From a checkpoint of a small transformer trained on Wikipedia.
Size: 14 layers, width 256, 2 heads of 128 (1 for keys and values), MLP 1024 SwiGLU, vocabulary 2048, 14.8M parameters.
Architecture: rotary positions, no biases in attention or MLP, untied embeddings, normalized queries and keys.
MLP neurons of a small language model. Each row is named by its layer, matrix (gate and up: input weights) and neuron, and shows model dimensions 0-127. Each number is 128 + 24 x the weight over its row's rms, rounded and kept within 0 to 255. A neuron's up and down rows have the sign that makes its largest values positive.
After each neuron's rows, "fires after" lists the tokens most often just before its 100 highest values on Wikipedia text that the model never trained on; "fires on" lists the tokens most often at its 100 highest values on Wikipedia text that the model never trained on.

L4.gate491 [147 133 130 108 141 133 135 130 141  99 126  92 153 135 123 114 128 147  76 122 116 126 127 112 113 170 147  66 123 109 122 148 137  93 138 157 149 145 126 121 174 156 117 143 132  89  88 170 107 141 133 104 150 109 144 100 135 149 146 141 178 127 146 131 194 135 120 135 132 118 115  76 127 112 117 138 145 107 120 153  91 169 105  80 114 117  99  79 109 122 126 141 147 156 131 120 107 108 166 112 170 104 146 155 132  84 139 107 116 106 103 145 138 126  62 142 157 126 191 123 115 151 127  85 115 105 147 110]
L4.up491 [160 148 151 164 145 121 135 165 139 180 160 121 126  96 120 119 139  90 110 101 146 123 162 115 126 145 110 142 108 128 180 113 137 108 196 165 140 134 138 131  95 155 142 137 103 170 158 133  97  97  90 128 107 139 118 192 171 138 124 116 164 141 112  76 121 121  94 104 134 152  85 123 100 141 143 139 151 121 138 154 107 101 154  81 113 140 170 121 108 110 184 104 160 124 167 143 134 157 162 128 157  81 168 139 125 126  82  95  97 156 125 118 115 131 140 122 129 135 110 128 123 143 134 126  76 177 142  98]
fires after: "cc", " an", "gre", " E"
fires on: "or", "n", "e", "y", "ual"

L2.gate720 [119 139 154 114 133  99 144 138 119 117 110 140 160 123 140 109 149  99  91  82 131 185 131 129 138  80 125  90 149 151 135 137 128 150 102 102 135 162 126 103 143 116 159 145 153 100 113 128  58 145 145 136 110 135  89 115 121 127 143 108 105 119 155 172 153 111 110 101 163 133 124 165 109  93 152 115 169 180 102 159 158 117  82 148 167 160 139 129 100 167 117 128 117 141  98 107 140 126 126 117 145 116 108 161 121 152  86  80 130 119 137 144 124 117  65 160 149 168 136 139  98 112 123 166 125 116  95 134]
L2.up720 [139 128 117 166  88 133 141 141 132  85  66 131  88  98 109  86 124 129 118  97 152 148 145 122 152  91 155 144 115 115 157 161 153 110 147 133 142 135 132 126 153 147 152 150 175 124 112 127 123  74 132 121 127 106 128 113 100 106 147 112 124 141 118 136 155 113 137  96 141 134 146 149  98 105 108 116 177 111 119 110  81 104 153 165 172 137 102 177 164 162 118 154 171 134 124  84 113 130 132 117 158  74 113 141 115 128  95  71 121 134 128 108 101 123 119 151 179 188 116 127 127 109 140 162 127 131 132 134]
fires after: " T", "ne", "x", "T", " Th"
fires on: "im", "ig", "th", "ic", "ir", "ian"

L2.gate836 [100 137 150 134 143 125 173 137 102 162 133 112 131 155 126 153 137 115 137 160 110 145 135 138 166 126 112 113 153 173 198 135 136 105 137 141 108 189 146 107 106 108 117 136 121 132 117 129  99  95 104  92 108 109 128 161 169 148 150 157 123  72  91 132 153 123 108 123  66 154 147 128 111 163 160 157 134 128  48 118 117 147 138  88 178 124 131 166 128 125  96 145 143 121 132 110 145  92 107 131  84 103 153 159 107 128 136 150  95 148  89 141 161 121 144 135 119 113 142 110 141 126 113 158 124 150 104 113]
L2.up836 [147 140 109 109 128 116 105 133 117 123 153 148  88 130 111 108 132 114 134 126 111 155 108 159 175 120 171  97 120 122 151 108 134 129  66 125 103 119 138 121 140  94 148 175  88 104 126 121 117 151 153 128 137  93 136 104 132  77 173 141 180 152 130 118 149 130 157 136 115 105 124 109 105 110 143 147 134  91 149 135 154 113 159 114 133  93 126  94 152  90 162 120 156 134 131 109 157 159 114 163  78  82 113 115 118  91 118 125 109 128 105 109  64 143 194 153 133  67 126 158 128 136 153 100 123 136  98 118]
fires after: "c", " C", "er", "y", "m", "ma"
fires on: "al", "t", "th", "D", "n", "d"

L3.gate675 [128 145 140 137  97 128 136 134 100 118 145 137 139 130 102 105 151 167 118 122 125 128 163 125 138 113 121 103 121 143 141 182 130 124 123 144 147 120 122 120 139 141 120 141 142 148 124 117 163 105 134 127 118 118 145 143  92 135 124 167 154  80 163 110 119 115 161 119  99 128 177  89 132 152 151 138 113 185 126 134 144 104 127  97 129 162 106 105  98 104 128 194 128 151  85  74 118 141  72 146 173 109 102 149 146 135 109 153 145 124 120 118 138  93 137 121 104 116 146 137  91 126 113  93 142 184 107  99]
L3.up675 [ 82 178 122 150 139 159  74 130 143 137 107 108 123 111 163 119 136 131 147  97  99 138 140 153 115 101 130 129 125 107 127 111 152 166 121 146 116 131 129 124 136 109  93  99 110  86 154  71 122 115 133  92 120  83 118 127 159 119 128  85 186 120 163 145  88 137 139 150 108 123  82 129 119  91 120 117  91 108 130 144 135 115  92  66 110 155  99 151 113 166  91 151 126 150 148 122 163 140 146 139 101 110 136 107 113 134  81 140 131 119 165 171 113 127 103 175 160 153 146 135 146 170 153 117 173  86 169 123]
fires after: " b", "c", " West", " B", "B", "b"
fires on: "er", "ed", "ra", "ran", "ir"

L3.gate683 [140 141 108 111 131 119 119  67 134 120 108 112 167  79 150 124 149  94 172  88 106  93 151 189  87 134 117 138 103 130 119 106 148 101 113 143 162 135  93 133 179 129 156 103 117 184 116 140 117 137 155 131 137 149 138 128  98  95 138 118 132  99 135 112 124 149 167 149 144 162 154 138 133 111 115 149 158 138 113 109 138  77 168 179  71 124 112 122 129 140 106 126 132 100 143 128 124 167 117  81 161 139 157  85 135 125 100 126 122 116 133 148  82 127 139 113 125 130 161 126 143  77 146  86  97 175 115 130]
L3.up683 [148 168 119 118 120 143 141  95 138 104 105 117 126 109 130  93 117 108 122 137  71 102 116 132  79 122 114 127 122 114 160 120 149 123 122 111 155 130 140 131 144 130 179 119 144 151 121 168 150 100 140 100 126  93 166  78  78 102 177 161 125 151 130 146 131 133 110 114 148 153 130 168 109 141 162 166 130 153  81 177 154 129 161 128 119 122 128 104 120 117 125 168 154 159 133 146  96 109 169 162 150 116 150  77 114 111 114 117 141 158 153 145  54 143 115 121 124 137 109 127 131 109 125 116 106 126 106 117]
fires after: " ", " 0", "id", " Bo", " 1"
fires on: "-", "#", "–0", "ate", "th", "s"

L3.gate1022 [130 165 147  91 115 144 169 145 109 114 146 112 148 128 150  97 139 125  78 138 106 135 162  96 123 112 185 129 118 109 140 136  93 114 133 131 125 118  99 142 166 121 156 135 123 123 114  76 121  83 175 122 124  98 131 123 164 108 127 138 176 128 131 163  92 123 162 148 136 113  68 116 122 123 150 167 105  98 164  87 172 153 129 111 102 119 115 180  84 139  73 136 145  84 139 129 112 106 146 119 109 145 147 112 139 170 119  95 130 131 133 119 125  98 144 182 148 160 127 143 145 110  79 128 129 118 167 110]
L3.up1022 [146 138 156 128  79 141 115 144 145  90 129 151 118  62 139 124 102 179 119 128 149 118 107  95 151  93 154 126 174 102 150 108  91 122 175 149 140 134 125 107 106 151 145 141 140  85 144 110 136 117 142 124 122 147  90  60 149  89 161 128 159 111 141 133  98 145 125 140 112 125 168 115  86 118 107  90  86 126 161 160 122 144 124 152 103 141 123 154 121 135 153 141 156 117 116 123 168 113 138 103  90 113 132 157 128 130 158 148 123 109 167 131 175  95  90 111 112 122 100 118 143  93 139 148  89 119 145 101]
fires after: "C", "W", " re", "S", "F", "s"
fires on: " so", "o", "ol", " su", "on"

L11.gate62 [112 169 121 112 119 137 121 130 110  81 101 119  94 104 122 102 148 181 132 121 135 152 161 151 144 130 151  99 155 139 141 176 113 149 111 133 129 142 110 115 159 141 177 108 126 103 132 115 127 146 193 101 116 138 157  93 116 125 118 150 140 139 121 169 141 138 166 119 139 146  87 168 102 156 101 112 117 146 146 167 143 157  76 107 158  98 127  87 173  91 104  99 129 100 146 149 146 137 123 103 144 116 123 105 153 154 149 142  86 150 166 137 110 123  86 128 138 147 145  95 156 121 154 136  75 116 137 135]
L11.up62 [111  92 142  95  71 140 167 110  85 114 123 137 125 125 139 154 146 122 140 136 125  94 111 140 102 121 131 147 167 141 111  94 162 123 113 116 123 114 101 147 128 125 160 147 110 158 128 150 154 132 142 140  91 104 150 119 108 116  82 101 125 101  78  90 103 132 136 136 163 136 117 156 158 151 168 117  96 159  88 128 146  93 129 124 129 160 119 147 123 137  95 102 134 121 137 133 126 147 115 159 130 143 113 149 115 131 154 119 136 119 138 151  86 162  59 116 120 160 146 156 141 145 120 147 143 130 121 157]
fires after: " ", "-", " dis", " pro"
fires on: "th", "sh", "t", "y", "r"

L3.gate16 [116 151 110 124 126 134  97 117  90 123 119 131 117 132 117 175 136 162 147 148 116 161 178 135 161  92 108 152 147 106 118 100 143  99 154 133 131 149 134 146 137 159  99 114 153 141 166 141 164 122 133 132  91  92 113 159 133 165 148 128 127  89 123 122 104 168 109 136 140 116 137 101  91 102 120  79 153 119 125 165 156 130 137 153 135 153 170 111 124 137  97 102 156 117 164 111 112 135  86  93 117 141  90 107 175 137 157 159  82 137 154 112 122 166  83 162 148 191 116 123 141  73 105  97 124 104 109  82]
L3.up16 [110 116  87 168 138 149 138 156 126 116 132 109 124 114 111 146 129 155 147 156 129 109 125 109  96  99 131  89 110 118 104 109 144 154 107 135 136 164 128 101  77 131 151 136 137 121 102 153 113 129 124 116 162 133 111 141 141 109 155 167  95  73 131 143 114 173  97 159 126 145 133 153 140 134 143  94 147 163 126 112 117 145 155 154 140 150 143 146 127 113 144 124 143  94 153 106 146 151 103 119 128 132 171 105 146  99 122 129 100 111 129 106 148 125 112 157 117  80 133 136 128  89 126 105 152 140 123 160]
fires after: " g", "g", " in", "b", " De", " de"
fires on: "tro", "t", "it", "ive", "or", "te"

L3.gate403 [133  99 105 129 151 147 103 173 128  97 120 119 113 174 175 100 155 157 137 141 107 176  84 112 152 124 151 110 101  86 111  94 141 158 136 121 135 110 139 155 127 119 163 121 147 157 104 133 131 105 144 131 150 155 128 133 143 153 110 132 119 128 162 173 138 137 140  94 113 166  75 121 135 100 106 124 115 167 119 111 117 100 128 122 141 141 122 128 125 136 150 116 144 133 110 118  77 150  83 104 122 140 151 139 135 125  89 107 138 139 137 124 104 141  80 114 132 159 143 166  77 139 136 127 104 122 110 178]
L3.up403 [151 174 148 124 137 136 145 168 132 125 152  97 136 128 153 110 128 125 133  82 140 137 121 100 146 125 123 144 107 126 117  80  95 135 144 146 120 119 143 156 127 133 139 142 142 145 149 185  74 148 138 140 167 130 125 126 193 146 151 152 160 141 164  66 120 138 112 116 107 163 121  96 123 121 145  81  89  85 138 124 119 100 100 139 129  92 117 145 111 103 166 162  87 136  98 110 119 130 105 108 168 147 153 147  98  90 166 110 167 148 126 120 108  65 126  99 148 169 120 154 126 138 143  99 125 102 142 162]
fires after: "tra", "|", " co", "-", " following"
fires on: "ct", " November", " season", "year", "–", "st"

L3.gate160 [106 162 133 153 174 128 110  88 113 117 106 139 139  89 102 118 133 110 160 154 138 160 129 144 167 113 111 141 100 133 127 162 127 143 125 148 117 119 149 104 126 137 129 117 110 152 157 138 119 133 165  87 117 124  80 165 140 145 118 133 141  80 157 144 120 159 163 133  99 150 134 117 177 106 124 138 134 119  98 177 154 144 137 107 121 121 141 172 160 112  88 137 120 121 118 138 103 149 133 126 126 118 114 105 167  98 115 121 121 164 120 162 119  89 146 177 105 129 111 134 127 123 174 138 126 116 130 168]
L3.up160 [ 83 132 140 132 108 142  85 108 175 118 118 171 132 139 111 152 117 122 107  57 132 102 139 148 149 110 132 108 143  90 138 153 175 177 171 165 115 124 148 166 118 154 149 125 144 165  90 116 141 146 124 120 100 135 105 139  81 150 109 124 168 134  56 118 136 109 172 139 111  97 116 104 101 144 126 124  97 143 134 173 146 104 126  94  95 134  77 145 137 128 148  97  89 148  73 143 110 128 129 131 140 138 110 103 140  78 139 142 135 190  78 106 148 146 149 111 114 144 123 137 172 167 118 163 113 142 163 127]
fires after: "g", "S", "p", "ir", " f", "f"
fires on: "it", " office", "t", "co"

L4.gate269 [144 111 136 147 107 125 134 155 103 118 127 149 157 131 137  96 128 119 125 142 114 114 161 149 139  97 114 116 110 150 157 103 155 129  96 144 113 184 102 123 132 135 116 108 112  74 116  55 127  98 159 141 128 115 143 141 155 171 130 106 145 127  83  90  85 139 122 130  97 143 106  90 126 115 117 127 111 159  93  52 105  91 149 126 115  91 114 138 135 130 123 110 160 101 177 167 152  92 163 115 135  94 143 118 131 131 124  90 156 167  73 131 117 141 150 134 149 117 149 138 135 124 142  98 134 138 146 136]
L4.up269 [124 167 147 113 124 152 102 117 104  83 116 137 108 151 166 107 132  81 137 174 136 127 156 136 123 142 150 132 155 115 122 129  94 118 124 173 125 158  98 143 139 106 109 150 184 104 102 148 158 134 135 114 129 186 104 145 139 130 129 110 104 114  84 147 103  96  99 166 155 110 126  98 170 123 166 154 142 152 143 111 111 150 120 130 126 134  90 134 107 136 100  53 105 131 154  77 136 130  80 116 143 136 168 141 153 143 146 118 142 152 117 123  88 124 114 154 162 123 136 125  93 136 146 105 114 111 149 142]
fires after: "s", "e", "ho", "che", "at"
fires on: "s", "ed", "ke", "y", "ho"

L3.gate521 [111 165 104  83 114 127 172 148 142  88 153 126 165 145 158 120 112  99 140 137 140 125 102 130 130 128 126 152 142 169 174 141 105 129 168  97 166 150 130 112 116 107 111 113 132 145 109 120 157 136 122  60 194 116 168 137 148 155 152 160 129  78 103 142 133 113 103 139 120 175 117 152 170 139 111 128  95 101 109 162 101 146  75 106 105 103 116 129 120 128 118 134  74  82 120 154 115 102 152 142 140 105 144 127 114 116 121 147 100 160 119 126 120 172 140 149  93 168  83  99 133  88 149  93  96 120 120 150]
L3.up521 [129 119 130 137 108 111 111 139 173 140  92 123 162 123 127 116  99 108 125 113 127  77 132 152 101 140 135 159 156 115 125 141 109  98 177 131 107 145 139  98 102 110 134 136 147 142 177 186 136 133  78 108 154  98 177 177 110 108 133 125 126 116  66 125  86 155 107 134 114 125 102 130 147 146 118 144 134 132 110 131 144  99 128 144 132 146  76 157 120  99  89 110 131 113  92 108 116  93 109 135 121 156 118 158  86 165 122 128 158 126 139 104 134 111 116 150  92 182 140 139 159 130 141 104 134 143 100 109]
fires after: "s", "as", " Ra", "a", " P", "d"
fires on: "s", "ress", "di", "iv", "ive", "f"

L11.gate982 [130 132  87 135 135 130 130 150 131 139 152 168 134 107 142 143 124 164 144 135 119 147  92 127 151 124 149 174  96 118 100 116 141 111 139 129 134 100 155 118 147 166 121 158 202 125 118 155 175 139 178 181 134 105 126  92 126 110 128 137 114 120 129 111 137 144  93 120 140 172 140 125 165  93 139 124  97 142 132 139 124 140 138 135 114 117 149 144 107 130 111 155 189 147 101 118 140 156 157 119 137  67 140 118 109 139 174 167  86 122 169 125 113 101 119 105 115 106 102 123 131 124  93 126 113 129 184 140]
L11.up982 [131 123 101 160 132 116 170 152 135 103 135 130 133 172  96 186 166 113 132 120 134 116 135 149 175 121 138 182 141 100 123 157 105 103 120 139 158 104  91  95 128 120  95  96 114 118 132 170 129 132 118 165 105 124 156 133 140 132  85 142 113 147 153 145 130 126  93 124  90 126 136 119 118 110 151 134 121 132 149 119 122 127 159 141 115  95 146 136  99 123 108 109  99 116 155 111  94 126  78 149 108  95 147 152 132 131 103 145  94 112 153 136 103 119 156 117 162 122  81 146 130 172 152 128 119 151 168  84]
fires after: ".", " ", "\n"
fires on: "\n", "-", "ro", " "

L2.gate636 [128 137 134  96 151 143 179  93 115 152 123 167 189 165 102 126 165  84  93 148 134 138  84 107 133 114 153 132 145 171 117 116  97 113 108 152 123 152 148  93 135 141 135 130 136  54 130 180 114 112 142 142 122 146 118 122 114 116  98 155 179 155 137 123 126 123 182 127 119 113  87 174 107 123 132 148 135  92 141 142  93 104 136 112 117 166 100  96 139 112  97 145 125 101 149  74 124 123 125 167  95 144 136 142 147 157 143 163 140 137 130 141 140 132  84 132 147 170 117 147 151 112 110 130 133 101 129 141]
L2.up636 [157 127 122 129 109 120 116 116  95  82 114 153 128 127 106 143 138 157 119 110 132 149 104 145 145 106 144 160 135 123 129 118  99 143 130 123 127  99  99 125 142 134 139 138 102 101 106 103 112 105 108 130 148  79 141 113 127  84 184 125 123 168 137 176 146 143 121  98 113 100 111 143 128 163 107  81 108 120 114  88 101  92 143 106 131 146 131 153 123  69 139 140 129 105 107 163 148 144  68  98 125 156 155 111 109 108 177 106 142 112 178 156 125  98 112 101 112 117 103 150 147 153 125 126 101 147 154  95]
fires after: "C", " C", "D", "s", "W", " Di"
fires on: "an", "ar", "at", "on", "p", "al"

L6.gate487 [176 171  96 127 113 149 125 115 145 150 116 109 160 124 100 133 124 144 164 111 122 117 147 163 133 160 120 134 102 114 115 124 137 120 115  97 140 126 101 116 149 144 123 130 141 111 126 146 134 125 126 168  91 124 143 124  94 109 122 130 154 151 223 144 164 148 129 118 141 115 134 146 121 120  91 128 156 108  96 153 143 132  95 142 128  97 104 139  58 121 140 138  99 146 115 102 119 123  93 117 174 127 105 148 103 158  65 129 120 126 122 152 120 107  95 144 180 109 111 129 128 117 163 178 121 145 148 153]
L6.up487 [139 150  90 110 133 112 153 127 166 114 160  98 119 120 133 143 172 132 120 135 146 116 116 124 138 122  74 132 114 151 123 107 128  94 105 132 143 156 101 119 155 161 146 133  71 133 136 142 124 149 110 141 106 133 130 131 127 140 144 143 114 165 138 130 108 147 147 119 157 120 128 173 149 119 112 133 104 106 130 106 166 138 173 166  89 130  95 120 100 151  90 150 121 116 144 123 130  67 175 136 174 147 109 159 126 152 131 150 134 107 121 120 168 168 133 134 126 111 145 146 135 130 103 117 146 102 161 119]
fires after: ")", " w", " re", "w", "re"
fires on: " |", "ri", "leg", "vi", "al"

L11.gate512 [109 151 113 117 132 124 101 109 104 131 132 135 115  89 145 131 158 158 145 103 107 105 105 118 169 102 129 111 161 138 152 152 128 116 137 175 102 101 118  85 123 117 194  88 138  99 130 171 119 160 155  96 139 122 148 125 139 145 119 136 117 110 149  72 128 128 123 135 136 160  70 184  93 131  95 120 113 146 150 170 165 105  90 101 122 130 157 109 120 112  96 135 105 149 142 105 126 110 145 167 129  74 140  89 120 147 139 138 117 122 148 149 104 122 119 142 142 163 127 126 147 129 117 119  77 109 170 142]
L11.up512 [147 141  91 137 126 103 166 141 120 118 139 157 125 130 137 133 106 119  96 132 109  76 122 101  97 132  81 127 141 108 135  97 119 126 152 146 131 104 119 131 154 118 124 100 149 115 188 127 105 131 123 150 165 141 135 164 113 149 146 210 154 113 153 165 122 136 103 122 140 131 131  75  87 145  89 119 136 184 135 135 151 115 178 107 160 138 152 102 129 142 129 109 101 131 128 151 123 149 112 103 124 152  97 172 103 117 152 113 159 152  95 136 126 184  87 109 134 127 133  99 140 109 115 147 140 136  97 128]
fires after: " ", " In", " un", " re"
fires on: "ve", "'", "e", "r", " inter", "ter"

L2.gate821 [ 95 125 131 124 152 133  99 140 115 122 121 147 140 158 160 125 162  91  82  82 107  90 175 153 163 117 118 125 105 146 163 148 176 145 143  85 137 144 129 145 102 129 140 161 148 140 121  94  74 123 137 103 122 139 141 154 100 110 143 152  97 112 112 114 110 132 102 135  95 134 122 155 137 149 114 149 153 145 117 108 154 133 127  97 109 130 160  79 145 164 139  82 160 141  94 174 132 131 134 125 151 110 138 121 163 171 127 127 128 108 128 111 127 128 113 126 139 134 126  95 110 150 126 121 161 104 163 128]
L2.up821 [132 105 126 129 135 164 136  92 102 138 120 145 144  79 121 105 117 159 107 115 118 104 106 137 137 152 119 146 134 113  87 116 112 109 177 158 110 142 130 136 131 132 107 124 141 110 159 117 154 132 149 127 146  66 113 119 160 138 122 118 107  89 121 101 140 130 123 130  85 122 139 154 101 135 156 133 138 148  73 167 172 121 165 152 122 137 150  78 133 156 145 126 116 132 178 142 146 118 122  86 180  83 104 136 141 101  94  65 144 157 151 113 160 146 161 198 116 118  95 143 135 107 150 134 144 132 157 141]
fires after: "s", "as", "us", "es", " S", "le"
fires on: "s", "h", "p", "and", "et"

L5.gate106 [118 129 150 132 120 157 151 138 146 123 125 162 147 122 122 139 161 152 123 133 104  81 168 147 191 115 139 150  96 151 153 137 141 120 125 122 123  77  95 103 119 152  90 109 133 101 139 143 152 129 133 138  95 159 150  94 151 119 134  87 194 122 158 111 150 145 107 132 120 146 127 138 129 108 106 119 141 101 129 133 150 125 106 112 114 151 108 130 154 144  85 157 151 113 167 114  72 104 141 142 150  96 129 136 101  87 128 142 129  96 149 131 118  94 104 136 106 158 154 120 168 135 109 118 115 105 117 127]
L5.up106 [129 158  92 137 102 143 155 104 126  73 106 159 116  97 152 119 166 172 130 111 137 136 104 157 153  98  96 123 151 113 121 107 130 117  55  95 131 176 129 112  94 108  91 133 103 140 141 147 104 113 117 117 117 159 127 118 129 119 150 145 144 158 119 132 121  86 109 135  99 168 160 135 203 159 133 109 133 147 125  99 176 114  86 132 111 141 150 110 125  83 147 110 128 121 137 132  88 106  85 126 152 134 136 136 130  96 103 161 108 140 114 158 109 129 151 114 109 134 125 166 134 133 124 149 143 157 115 136]
fires after: "ad", "app", " imp", " Ab", "d"
fires on: "d", "ro", "v", "red", "ra"

L5.gate972 [119 111 144  92 136 142  94 140 163 113 127 142 138 134 138 100 108 111 175 136  76  74 172 123 149 128 131 109 140 141 167 166 109 122 125 141 125  99  98 161 132 110 163 119 128 155 157 153 161  93 136 121 129 146  84 126 156 151 138 133 134  96 149 111 126 115 146 113 128 119  80 115 102 159 163 122 168 165  98  93 133 110 159 148 129 104 119 149 194 118 160 112 175 105 126 154 137 118 109 101 145 134 179  98 131 130 132 179 125 135 138 105 134 130  98  95 198 127 159 105 149 136 160  62 104 133 156  82]
L5.up972 [129  92 132 152 132 134 128 140  85 150 113 142 129 128 122 177 114 170 102 141 122 140 112 125 124 137 130 102 124 135  87 169 133  75 115 132 142  98 133 159 110 132 170 128 104 110 134 139 119  78 116 109 142 125 128 115 155  94 120 119 149 144 105 112 117 141 122 102 132 161 106 128 118 160 159 146 172  83 146 154 155 156 133 152 120 112  93 128 188 136 140 156 143 136 100 147 130  68 133 102 148 117 141 147 125  99 133 146 112 156 160 142 100 131 136 144 136 173 107 177 147 127 144 120 117 152 122 110]
fires after: " ", "o", " w", " pro", "us", "on"
fires on: "b", "'", "t", "en", "ide"

L11.gate196 [113 186 118 132 122 144 133 136 121 127 114 137 158 152 147 130 161 141 105 122 113 124 164 107 106 187 132 137 102 147 186 146 123 128 120  85 123 142 121 121 143 117 127 127 121 134 147 105 157 127 131 154 147 151 100 155 128 122 135 162 127 115 128 158 141 165 159 133 157 142 115 130  91 156 119 105 194 127 118 140 172  99 122 158 112 143 112 156 109 114 128 125 152 108  99 140 108 157 129 106 103 112 139 147 158 133 136  98 118 141 143 103 132 145  76 119 139 142 153  86 109 115 129 116 142 154  59 109]
L11.up196 [136 137 129 159 106 136 166 135 100 131 150 125 131  95  95 131 116 135 125 112 133 114  90  82  81 147 150 100 140 138 165 108 128 121  92 141 104  86 119 106 144 140 111  61 149 116 127 157 105 169 140 157 125  99 107 126 125 146  78  70 186 108 115 120 138 108 140 198  86 150 157  85 127 141 128 132  82 136 113 113 140 122 148 134 125 159  96 105 137 115  57 139 137 134  97 166 127 125 109 137 135 130 144 135 109 120 174 157 183 183 141 119 139 148 116 116 127 131 155 125 143 141 114 108 106 102 110 136]
fires after: " ", " St", " G"
fires on: "e", "w", "i", " M"

L2.gate230 [134 109 107 116 142  91 171 150  98 117 105  99 139 105 156 142 146 117 130  94 139 138 116  86 127  98 131 148 156 106 161 128 126 138 129  87 136 169 165 121 145 127 108 102 182 182 136 121 129 167 185 134  86 150 125 117 105 152 141 137 162 110 136 155 115 126  90 110 102 125 123 116 150 129  86 119 151  98  89  97 169 149 142 139 105 132 107 135 102 107 111 154 128  74 127 119  97 120 107 150  91 130 138 133 149 121  63 154 177  85 152 133 103 130 116  95 174 149 138 185 145 106 138 135 153 165 107 195]
L2.up230 [146 135 131 144 147 151 120 204 144 116 133  90 115 128 176  88 119 146 123 147 106 135  86 100 123 116 137  93 103 124 149  73  60 129 135 172 113 121 155 158 151 114 129 154 122  87 132 150  86 143 128 128 117 116 170 133 120  87 138  99 132 126  92 117 170 134 112 147 159 120 104 128 131 115 122 144 116 128 104 109 108 114  95 117 109 110 112 138 112 146 132 119 125 100 160 145 118 122 132 122  90 148 140 112 159 170 127 110 132  96 182 117 144 169 135  94 114 140 117 113  98 143 120 122 130 178 138 139]
fires after: "tra", "op", " co", " Car", "|", "ed"
fires on: "er", "lo", "ct", " to", " Year"

L3.gate185 [ 66 161 120 155 130 122 130 141 119 118 124  93 124  84 165 116 140 116 170 124  81 148 104 154 129 116 132 138 120 137 188 135 149 132 129 128 112 137  86 122 136 103 148 142 127 104 144 101 138 140 168 142 138 104 121 128 108 154 132 155 135 131 145 128 110 135 143  92 146  95  82 109 156 155  85 116 126 122  84 199  93 161 125 106 114  74 143 141 150 111  96  95 149 116 187 116 103 125 127 113  99 110 104 111 153 103  80 154  99 111 126 128 127 117 132 129 150 150 144 138 104 115  77 167 127 112 167 162]
L3.up185 [124 103 124 103 120 136 135 147 108 122 132 108 108 119 176 132 157 138 135  97 110 142  88 107 143 113 129 109 151 107 140 149 147 147 130 122 151  80 155 150  93 122 105 153 149 158 114 132 165 140 135  94 146 150 129 155 159 190 131 183 154 142 117 124 106 150 124 128 143 141 100 163 130 163 138 146 111  84 130  92 116 103 136 113 114 133 133 114 172 127 146 131  95 109 105 114 133 142 136 117  81 139 146 101 127  89 167 127 113  86 123 136 132 139 161 117 180 137 135 110 150 165 139 151  97 112 155 152]
fires after: " ", "ur", " la", " represent", " re"
fires on: "ar", "th", "t", "ative"

L6.gate68 [105 149 127 158 136 139 122 137 122 101  86 147 136 124 114  97 131 163 110 126  92 109 121 129 133 126 153 147 112 112 159 138 123  57 155 117 177 140 134 118 121 136 104 109 140  79 170 112 146 124 167 128 140  97 159 156 167 122 123 115 127 103 168 118 112 123 140 141 111 151 139 104  95 155 105 153 173 156 120  99 123  93 145 127 146 105 144 157 183  93 140 122 135 106  95 158 102 144 125 129  92 105 126 134 153 132 112 115 122 135 131 113 121 125 156 116 173 114 158 112 119 104 103 157 124 157 102 154]
L6.up68 [123 141 156 141  97 141 128 122  94 103 116 105 111 149 122 143 133 132 157 117 120 134 148 124 115 127  94 102 181 121 106 110  79 126 125 113  98 136 123 103 135 174 146 126 113 122 127 151  96  68 159 157 144 132 162 124 148 144 129 137 105 153 129 119  75 164 110 159 150 106 109 122 112 129 141 143 146 137 139 123 122 122 125 116  96 120 139 124 138 173 161  92 177 129 170 108 148 118  96 121 159 150 144 160 110 157 105 127  69 148 151 184 167 121 146 104 160  99 104 154 105 157 118 144 141 146 162 112]
fires after: "s", "t", " to", "et", "at", " To"
fires on: "s", "an", "w", "y", " |"